MLP neurons of a small language model. Each row is named by its layer, matrix (gate and up: input weights) and neuron, and shows model dimensions 224-319. Each number is 128 + 24 x the weight over its row's rms, rounded and kept within 0 to 255. Numbers have three digits each. A neuron's up and down rows have the sign that makes its largest values positive.
A block is one neuron, or neurons of one layer that tend to fire together. Before each block is what it responds to, as a language model described it from the Wikipedia text at the highest values.

Pre-number field separators
L9.gate231:100127120136088123120130083110107098119134131087100140153133138115116091156125121141135139133112152150158170102132148142125107159113116105153144159104176144108128161109134158108122162101121134135094158125132117112103108115182126132139127140151120169112168115079138132163144058110154154158
L9.up231:119125089117104130107163127072085146072112090120117124128120131160125107167154123106172109150119090180143112120117142138148118147149094158090094118127133149131088147194108167185154135141150127132121104163133140126129143098136131109138142144107177110116106130115170134145075171108126132111
L9.gate307:128118087130105144132115145104099115178133139138136131095136139145138152163161152100120138114141133129142146134107144070114108105121097123123084151168182140158096103174143114113163096144111144127109143157120117131083168079185114134136125151122115059163165157115173103193121118118122085095
L9.up307:155121115147118104138121133105115106143095106155121131127126163125161088161112157120076159143169157145152088144162142118161126121163126144137119103153141114150148144161135187119135101163157081133086179107119079112079150144152184139164123172128111094140123141131105155151107166090128132130

Table pipes and "of"
L3.gate134:147113102116099129161099146106114135107154129111116146146115123133152126105120158132103128116147144138152159129153119131105126108136119117108136148108127126151172097156094164134152110100078113093109158118097138134129121144101096124146166151115131129187095135075151136102099126130128116082
L3.up134:113161131134158122086132163159124113095094118112145150113144125112115105123091068137105152106130151134133107103131139150110126124088081150099154168127119145092099140096101138117138134098114139193128158110104143151148172114132126137125114166153120105126072123171109143114134107112146144122
L3.gate236:113113071101109101088138157120101136127095138098136144141075132164135153192151139176113168112094170124113117148106129135124142109101089146145164155107108117150099132117105164124113129097115101170146122155125119136081140102153137119119107113139096144081160138087147106088114147134132084120
L3.up236:132162110125089082147159142135173132096114087104179186159149128090140153114172136137136106121087092101117154112130134152121114093069178158126116139138132123094120130132118125138093117139112122124142185158112168119159115129124118122123148137151102106136166133110119163099138153106141150104
L3.gate341:102127156147086136095142118146125106137095172144098117166105181118165164146105119157190158143152103131115066114129110099113122127122126138100133139141164144143140141168141121149111082143157128130130138119107128120115132172134134134115120087143133136170139121141140104130139134115127165132
L3.up341:094095169130117167110112144119134123117115104115068144159128178123162150119115118151138135088111110096097124130114132106100138083146129123113145124152103137152114097126089134130120101116120104139128089170127125137109092148148128092130135179117102125137099127133123119102134089089071139112
L3.gate431:105113117108161136121096136095113122115133133126113127111127140143153165136138064111138104121126115124114114161116157122084116159145083171152111122151127124073082112163127142149110132091146113153118123176114140125079129123128123166122109144112160119129152112142163103160067138109098150101
L3.up431:105100146134107109170124114111115105148134108120152143094109146148135105123130183175117141113160149103143093117134153116128120111086092177127118081112083112128120144164115154159119141135113160163117141162161104102129096118138157141113090139130107112164149133121138117127143094090115097122

Clause-introducing "that"
L3.gate181:122137119144180143147126119123143150129199151129103104117147129119082143106156132124137157127132173102125123112113090119183120111101113164117152070135129127087116110115154130136087107164128103113101157145192167171126106130092155125102148102129114138122120128154135136124109136154101137103
L3.up181:118112124193142123124136136147154190119157127107120154146109084169132128106185113112141152148119145118080112111160096135166168104096113167134131109075106144131151120136155135142131154115099141101093145138159126147119090124120167130140098074109152135112126131134132144127129121138121145093
L3.gate330:100123098136124069156098090095147138107145109105137104123148121147144115121132134099104113151140119122123119147134156116086135088114111101128105136156135103153147141156111114153156146121129141134125137149106078109105100173138087172147171104137122138154158105101104111111084138132086081086
L3.up330:107106114134118096121118132123175119098155170123096132170061109120136138160141122123145133184150185143124117070150107122162113136088142150133100114157111141101125150137159137107142097132159088103139123115123118128116167117143122134197153102094128107091173117091108127150093176114164115101
L3.gate348:090122118126146137135167119134181148114167131137159137144140101130133117086112160117116141116141132140133154117115171140151129142157133143135171099145133141145105142105199073147133144194144128076140130125134146130113114117120117152095099129076130148108153157100148136127112158156116119167
L3.up348:128146135129120132099140125130107115137091142121122118131148142145109144127124159146084143113133128142110135143122141144113123117117124144135128167155128130147119121156104154144123076087136139149172133095057168148134162135122127134151134107110108070137103118107149163140187076136139150140
L3.gate379:127156082154155077182102154121170160113176136157082115134091141150154078188115107114118169136138134140137107146141126147106123122127157128117096124104113094184120093125161105133103179087129121067104097137118092115132121116128140123158140110131124133114155103150113120118139126112142131127
L3.up379:141142137136095117122090128142134140115117130157095132130126125156117136118138122157108172136105099146180157127147094074164141134148135113122095124103118100109133146136165077078133166087096142147125101140118095098128123154131135138118143105161117127179133117130090094136120090105154107146

Final piece of names
L9.gate5:156140170115119081157086128120114116163105143093119126127146119136125119145117156138094116149176127092097134108088124033123097136140136099093128160153129147128137132148104122145147120077100152118123106133122123094132159140136106119098130131146139139100120133108141114139170142139102156096
L9.up5:137114117131138126155192072067131106103176137103139159092069121096155121109136093125130138125077118133170131122094095131135149125064167130126148110140154138142106152113193132112107108141124172151106126103135152110109121120124097102107200134125152159165133106053113086106124120144097110123
L9.gate148:128148119167103145135134107161131118141140178140149167111080105113131084154159136108126113122158091128132107119135132092163139153096085106115082119119142111140170120128146133122152131109140159114157122145158148120159115127166091087073169145176093144135089127134160109135119143141138178140
L9.up148:104105166142075155174151096187106132145110123130187142134131121083171148119079125153087163108117142130113090157116162164140132135156157111092117143098124159159143121056137164094141147112084136131126154108090075172164150142166150135135121109141120098164090169119125164094099115115110114150

Clause-start after date phrase
L2.gate76:084116137194110114135092156155130131134114168168114122164114113128135134149127116133120131156155108172127122156135111148143093094120123133129124155126127128121116132165157107148142144129144139096164166120186115142141103129115141142162089082119108145150102170129189113132096151140152110149
L2.up76:096073111170159148128107127139128183167131126153131078163094130139135133131129112092137140181129128142108149136085149136126099135083153117136116141109113111136131121113100127123122151135125118096155120171165101083140118082100177093121122128144120102164142171111121125105160142114128112143
L2.gate148:144149166134135120134112144129147108095164108162127167158129164123142140100146155124130069147117137125092099149125137127130131124119106120079152140185104124120152095163154116115136119108093128098138104126093151142159086121129100168147147095144162109132137155126128133114080166150127092101
L2.up148:112097144100130122117100111109108145151136122118137140129085117109148156159130106147165140138117116125096109097127126137114104121119123120121086147121148094169156113132121149090111103128100105110135155146149144109089133094093098149182131145162152108143112164127163125126155158146097087121
L2.gate165:140159118123124100134080143151124115136132151151123078129131122121162144090139138166128126125140139125099080138116144135116077148122134122116086161110108157120132112105104161154128129085167123105109077110167141127130108161149134139137140161120104117112123072131133200129152119105140056123
L2.up165:115138123115061133129117102127132148145159151151087111133135113150172100129139112149162130092159088132072142159150133147147186102110069142122126130133150123134056095119147137120119133125112120120117138102095143137145081162095143099138102084111131145146126121156156125110108171101153111122
L2.gate275:133136153136112147129133156146138113121144158146111129158116115138136109109131145075124101131158107144121140111136143202098102131163159140109094098132087167128130114086152100144135147146163129105173148112123141124150086109134124114099132129117147113130131137129148173113119124117120132176
L2.up275:108159153110147127122183142143143183130126144162164131159077168118124110168133104095150116148134163095119148148117153132130114136147097133175129129163122115170140130130079092095160162111157145091138135113159107141147178115125153131150159141126129120116181116156127137101137195120116157127
L2.gate303:103143128127150124136165130156131142117183162115116112140108097161140107105103101122115133162140118122092093114119112192138070102106119119131110127128157120118119099121137139122086104087156050107105113120135119137081157151097138125130121141077111132111126095121157131113127156118169141127
L2.up303:120107090119152128077075158103158173124139134153098104119122126145150158107117065128137130131172153136104112136136096131113128051119082138116126106092133078146138102148101148098106132166150109122132128167124108131158160118101146174129113147124138117129156102100098156090109200124134184126
L2.gate314:099121184141143113128145172079139087139110157140122105129153128147120149136125112113195159095110141142120075126146119109150130119116135144166112111129127155124143097104158122095150087128109140133124135117138096140131139084127138102100148146091125125124132101087137120134123115154137138132
L2.up314:135114145122119136166075100146109130165146128095137111155129134150156129109088131102119129172074131123082098144117099140086098092139116067117145137086138098127134120097123116147123147110115134100156128131135147129108133143135111129153140166158145068122149138155087111116193148104127112145
L2.gate336:105098110157102143101123156169128179118136145149118115125099135182122165115117128132120132120095113143111121165116127146095160077131137180178129133095137117168140107100152149137112140133139160084182076186109117155124143104173082131123141124118114127129178170081161129122128113152104104128
L2.up336:135108119133188154125157110099129140151112087158115089104093125108130167162173142161111110127154188147146093148140128120120112079113108128118121095091116100158128091143090112146123112113124107139085130131149122109120171115111111131159101117100133125105129137141147152100112140156130067139
L2.gate414:136135163144113103155154197143132147144137202153097060126145141130159169094140141148153124126116149112126149110119111111131148128143118160157129137125094142103121104130126146116135120090143119094133149101129112123133097109143118086135118153137149132098155130130140127102099130115179121137
L2.up414:125110132096161155148110125102138141130118138119141124136141146135130109117084145178141039135129145118151118141110144108104130116124094160084152096142117100140111090127087176121188082149143122116109134134165157127101111134114138172116077142170135080093140174098167161124126177153136085132

Word-final inflectional suffixes
L3.gate172:159128141111148149149126151152109120142115121146158147123146113135136138127144181105117113123136115174131144119129123117116153125091144135141132141080110108141104128157129160100152143177109162128116129171120152136104090140126141128143175111121151152095109132107148163110153114117149113147
L3.up172:118176076096143123115093134156088122075129165169134120118139151167075098129121135125092103132111136093170123147097136122113143150095139131137155152148112153075130084115109076117086137130109104120149159142155109163145147131131107134131161107093158107118157147160139127154090173127131145112
L3.gate270:133119130123168130151120135135114144112088077174134089116137100130115083087101138107092137131153140134137130113122159108129119127101122130134138113165114127142136083122156076136124124101133089162182138127145153136151131112109074128115126130108088114146181142104159135115128097134141107130
L3.up270:126106094093121134103111135134134095132145159111110118133120088127101152111083140124144061118152122117104165106136153126123162151109106121098150140101139151131109119162091125129141169136152133167135121133123123165139109116132146113128135131124120154152091116154123150124125126144130130136
L3.gate343:103106163147145126158144159103134163093138132174134108142160131141139099155117132091136153138100148138108154133097077145180129125124107106152113110066100120158127119109134146170133109163093143119120116122167107164129135132132144125137144122087127145108154145145161113168139169104145169135
L3.up343:125147124107083106079099137107124110115142115136110108094135097123130136147124156136100102180132132122170116108115134147121171126107136156119150120120093109122114116180127095112146141179142181147142087120130129061105132152122172120124129171120149120107145166153083109148154129113138081108
L3.gate385:130129169158138151116094146156129118123104098121135097181129129150137146132157145121126111072146109150079146176081122125182120123165161099141137136150139081126118114132120075122122115141158111098132098119166089101131089110168106100125140141159098120136099150120147096146108147142107115078
L3.up385:148142149148154165160110133156166130097124138134130126126121120132135132128128116124148119098203142085098099130129100121111128159112133148132120127128120133138136148144114114123086127142148087105105068082164124139151104139121139142124173133084126106129128181144148092090115108125156095129

Word-final name completions
L2.gate135:153144162145161126130131116135108109129138121122111152104105148112099101079141121137123117152110097145101139114112133066139171112118126144135113123141134127086136112145067095156127141152170154138056130089134121086132129148095139128101115107144086117135123122101099133096058152150100105153
L2.up135:119116123129141111143185176141137112100118126105136150125146168141112117136131154168138109122120140140112144088123097119139128113115134134093142075143118104122087081110111133140127114120100093131090124127120111140093124118135111154109151183122123152158124066154127103117108113094154118157
L2.gate242:136100116165160132099132158123111121054143153116114100132133114146107121124108128136149157149128152179124100119104135125112125137120151142130142134182130149128161126166108133084169139125100156133113118143176172174148135127114150112111113108100062104152115137140143138156116188149115097131
L2.up242:122128141176144128101152119112115150120126128123160156135137099151118083117181122106084137112114116179110163145140143147140154123058158117152151140094116118103095129082144153153121094117073157133115159145100119125163120147162104088124117157110113163134132136167127108173176141144120127142
L2.gate250:154167099153107102136165111167091158064089155132126138118116102128129132146149145105054120142133143112130146127124144115107156140133127122157107091120159119168116149141110084084150145155111136173123149127120154159156079153124109076130160131108142151125126133120175136122119108120097127130
L2.up250:133136154111144119123132125117145136127137161132151133171111100135132118165130118148151138135094110117142131151134125134131148149106126158158133130144143138102114149145131116110158120109179136139144180142103129122135115107112115125111134128165085093087147165073128119083132124110177127078
L2.gate271:154105121122132090101146109118122124124130103124121116132128105108115158110118154133133099150122082103139108129108137128107134152099117082161130080098125132151125143139130125127142103138096134146116137149126146145110127120095115066100145154145138135134136111125187099145129163148126133106
L2.up271:123147138166163143118126117133100111147097129148173135092160095100172131137143100084119155177114135130110121134162154162113135120151121111164130141102145130100117117121120166149146142114133122136144138103095124142147109122108106120141158087114134106143159177120161099115088122127151144080
L2.gate323:074134135084131139109149095132108154090118130128138135134117140126124170098126120137148100128124144139129166126080118057150131118151070146150099127132154109140110103130124106119092125126109138104131157128120129147165136136121100096148147117123097190119123115091152108118130188148117128131
L2.up323:163156157142139122154132138124131115131104097088147157096132132150108139140099104111122144124130096157113093098182107154152158112161180143136122124105144158128130123142155149126133163105159176132125124145151168146106142128152155132143128099142143119091136107082127162142107118147144147153
L2.gate383:090083136132176134173123130175148161144154120185187116122117126140137110108124153130120118105120138131158157115102148089198103113090124140156131121129143117100127151117113122110138156135121122166138177141126122123123105132183207124163152088116139110132164139137158097147131140127119142113
L2.up383:149101112154100047178132168147126079125116144127112132136131053179133149149151101125112110145130135167173150143111110108160140139128116152135151100104122136140129152150129167164160119129155097152119134136134125131139156118183122132083126122140132117133094106099149108153153136159156154087
L2.gate421:133145165124144128122148136154100073109100149158129098135131140152154173099136102139102170123099110089105125117182140110149116140132138130086135110131142121150124113120143122130151134086103175118147128124118141177141129118102123089175138128126145130156120174117155128117118118119089093114
L2.up421:147118151117112123129161124096121122161119132112157071087124117095139170141154159140105142106112095100141140155117127116137131145104087073142102114145161092189139124099184132118165104165109102126116145119115127167132088144100125126127163147158143134127157120122132115153120131146090139119
L2.gate447:095150103116152111155116106154132130125122126115140155136146110115164111119129120123151109078108098112099129112150119139139150136090122139176118149139135132108096102134101089131089121135111124129095164133182142122087112184109130136121096150136112114121171132098124127148117162142107135132
L2.up447:093130106120138179084124114144070134128135132152159119096124090118125190123132125133079135135134118168143122092071153141168125131100131132177108090073179107128103095119106116123111097116107113151133143120149134090106133137136129176123164145133160116122154128138155109155155119147150129120

Male pronouns and word-middles
L9.gate301:160176183108115104139172185117113127123126108148155153050105101137122150136113140154138119109137112146122124134062145118107123150110076098104152116131156156106088091126123132137116128132111099156129113160122150112162101166167127122110132112146173151130101126157110132120137112151066148150
L9.up301:077143146137096175140140124106126130135134120145136132136114110127134115141124115132103128124128127144114123138119092148136116137103111147120093126115117092091118152069162104159127138106087080128167114100119099131138116158160110184148103122166131131170152145136154146100111117112161123126
L9.gate306:143114164074100145182124106153159125142162147181123060131119139153141149149146147122114113141090128139100166178116116151146106137128116139110114099087157106126145097126119101130143126096112129141125124153125107162104121127170156155092138120173125147120129127075145138118155156100129115130
L9.up306:116138148077102146142121145130174120158119100158136123110121130106122126152172153184122111149084130120139175116150143133142145095143141091082109139121151185115114093092125116109167130141133145097139118140082120140130144148145112116125129134161125132118133091105122130117118150100115146165

Mid-word subword fragments
L2.gate5:112132157122078160168104149095136162079132128079105140150103127113135155127118113145106096136127164183086133171146089102116148130141160147132132122129114151155145132156114140139126109110132140137142097156132128165107155122100112115206142114107128100102109099096087155127134141113142173108
L2.up5:118126128101148108152112079165084136136128113095145150102094104159132105070129101109138101148116111129122134105103145132156153119140148092135140106090127127112104141116097131098179105142102137166121162154131134128094150133118113149120152080136129141140143164139125112103168195096143141165
L2.gate45:124109107167105134149094152105117089117120079080128172133119140149112142153165140131115095143121137145111148148129130136170145110120121122146098151116122100160154140105115142146122112145166088125142133170128134136132093126106113145152137133140171143122127110105155110167127190172107156100
L2.up45:135116133100079120154133110138112146093103112125136170114122141121156116187117105155137132131130119136152137136107088145121125147162106105138132150126098107170158169106106156181119063126132130104070150113112108143079147114117148154144124134148112133122148130142109087122150116097099109073
L2.gate61:095145113152129131134097104128149136113102091129178104152143129151128141154150147114144144136122097114109138168124120137128109102103137135133136130097131121158145111134120150104147130132143134102167132099174072159116113110126107162097134110113123139113165098143119095126124198132107131097
L2.up61:097130116106140140161134158121129129142202119128064107148137127134174125079211159113150102107156102101138120103130079135152111138120149151117121080093147118158136115113139111117119089169125117128117115107177133109130133131174096086118178155115120153130150126116118147115141163126115145117
L2.gate247:132162095133102115083125133181169148127136120139127112126094145163116155145119149107145085140100135114133112146141146151090064180139125133192097168141115146121140139155106098100099140070183127063100154141093115075150118106127100133084163124137130131110141125118122143136145129124127157066
L2.up247:139101123135166085146118142161067130106121111117117150154147134135176122157055164197147130137134135132127132137132113110144120119124134140055119115164120133168158144101103095123161084124139100113118212145124104153140149130125116165130101113143111167116103072108159115157116132165121139117
L2.gate382:086152123138091158119094124115124132086101116140127154085107120143131108096147081184132154116120125109119117118160127122125117106138135135156148149108114097146143110136124127137173141123154130107133143101124089103098133105148106102127107145121087099135097142147092145088100081117123103123
L2.up382:127148131153105079134150119123143107100074097160167151132104153114123097157127132108104133126106140136111165096126099175154123097094137107173165170105135138144109110094130120122122147091161147138107135138132126145125126164124126157108119135141125126120132113158142134159108106124117133143
L2.gate415:103140105139140086140129144132160175120114166164139130104115128150115145128153117124091071107102153108109157135099158144090111131149120143108133129099095115129130100111150131104152138166115136124106125141175107137147105126111165104147148131146116160175150115105146117160105142137121165116
L2.up415:109136160159128116136075163086145127159105121132138155087139145089109099157142124129154159130136074128126126157149133133154125143168142146104120133138138139106134120120113129168097133119172133109097130120164119156112073116110122106113179122141162128098091083163125117122107127147081124120
L2.gate429:089135090156149140151112105185141105102095117139125135126097150145150102133161148140120096118129147119099100189148106113124145118167087134096139112109108129124142105119123151129142116154147126123139126113112076111136112108107104130101134153166116153137114120143092128130140151129161116127
L2.up429:100105119149103141158172164119141136114142132131148116159076130170145140098156140134113102158101105112147127133097097143103137147146154089115133124046135121093114111108104138135120156071131146103185080173120088119131124113150088101079114100169094165127092126142121130114099106177120112139
L2.gate430:130141124165124128147110090109163121149117133146148120137121135130150149141188200146088101119091134169089162108102112121137147151107148142120152154101117123102108132110115157135082111161098147130135161134119115130127150100137149060108151151154115135153119130154137123126095124136077118121
L2.up430:138094102133067150195145167141110161129158145142148116125104120113109141162150100117088152103144169123105167140175141134121132121142138108126112117102145106154133123145126145145134085092131098146158133119067200146167110130158165125147172104119111152105055116100110121137089125167130118128

Numeric table cell ends
L2.gate36:126113158143076119133118113124146155117113111139087106106124107131178149144169109121144146118122131107137141176129152104116112108146117139112128109124150105148112113145106137138161111128125120172145104133152127118087150073088065115139110146072117145097101103119114141137148132132177176152
L2.up36:121156134134098148125142160078095099107180124085130109150154164105118116105116155164094124130122108120125118146122135103075098140109094177153112101168147118125145092142162125144139099131139127124131109140129160124165133128097141088065144097124146111090133082107146108118091179115134097120
L2.gate65:151087124166119118102143140139133104109117139111153160134118133102122145149153178138114163149091116141112084158183144122128084112098153148146166133146087107107132115134123123084146148091114112131120153178136110122128109129109078122109111139156130145138127095081104137162099143134140127132
L2.up65:132131099140135136122132134146130158168113117129115129170132121092137133184141102155103132164158149107120152120116149109146094139113122110140141123121119122139103130134124110112108130125135116171136149114113165134109131103133128108135133125130087107177129102111140115160167142120121213101
L2.gate125:168133153157100151147140106139131115130131150130163112171134102159121109116121125165097123116159160157164138109120143082083113139137150161143176136143086170129134110112104133148136109152089147090117133143120124112134127078153127148162105129164053149151102107121128117129129125153102095163
L2.up125:135091136139116147102104146114119148125115141113144129108123103166157123100117086166097097116089180118102119124123143158123167117102096172102132117142075121109150069158119160180096102114137118119140128136106117109102123106143129153124172157099108063140124119101105149149148141096176108125
L2.gate141:111156090115142112127149147179124093119128119149194130120054141102110130159148100149114135181200125150100098160144136155077112143120125139133133111129104106150124151147108142124125141119140109126134152117135120134170135126105157111123128128132107148153120127153172167118139118103148110135
L2.up141:148155135091098109120147144152144134146141069162129112123098111143101132130097114164112164109132072134152127138143128148143107147165143131130119156145138131131090117111077153103152138156135131136137126144123125153071108089091158082093154108124131127153096152122106156110150089147116151122
L2.gate204:141113150157109131125084137127121102089131105147136112134165170071084123157088129122076132128151110103100185131132134083129093146104122121149127140145169141144119099104101143094138112113133124167124120093098163123159125134110151123132108161121126122143157132089172184146082137103133126133
L2.up204:152129134176093161165141110131103130144079144114082089100103136121148178125147116127126089117117098135087138130142137110152151134099107123113141133119136126093129155155045157134145136134147121162100074078123133147112172145120112119119103174085117119127139076100127154165106149155114096120
L2.gate222:121060108139074119138145106097153151111148113143104092133114112153132144126157128157112126101078149131143176131090093096144138158124118129110139110137132113155082132120115162149138124120122135152138149172158138167130072122143165075113122106164105154131124142128118105097142155154128118099
L2.up222:145124129116112107085138126140160123133122062121137155140123132125177127162129147162132141135116122104067104103129114128129127156113101149113176128155130120124130116114111134138154113120140060078120134141122122155089121149095090138124127120109090115116157069145175133137144182128162123100
L2.gate270:122130124141146164136135066111115129109129122125096141124105129102150114126156080107110141141161121142112145150089159149091131104105094126171145103152131153138099120111082178166131150105111101135132114126122141068162139144150112133107091093136102116143138087140175114096102137140148132134
L2.up270:116102087133129164138080163108088129141096069105137105119130134121147099141090109138119128164185109126117127156114104124115109112136141095134136156144103112113147139098139124122142114108140124146132161144137128121133135095101116114149092154093107128145156130139149137152122117145134113072
L2.gate408:074112137122164129164137136159093120153090115199097148146122136134066108086138102101133118155150105129118158123146161133123132122117088139153105100121152120095138116096145128108167097127104136176142078136126129095164129117129097098119129148141149152138084109147095130113122124107127111183
L2.up408:156111146139114140174128141094099165137123138135144105134133122167111135145141138157118093102090121153103191145151101094199147144128135100152114128091115140104103141127072154139135098125119136159135119176139141112085101160142145146153164115140112125120132113128093109123098155160118110135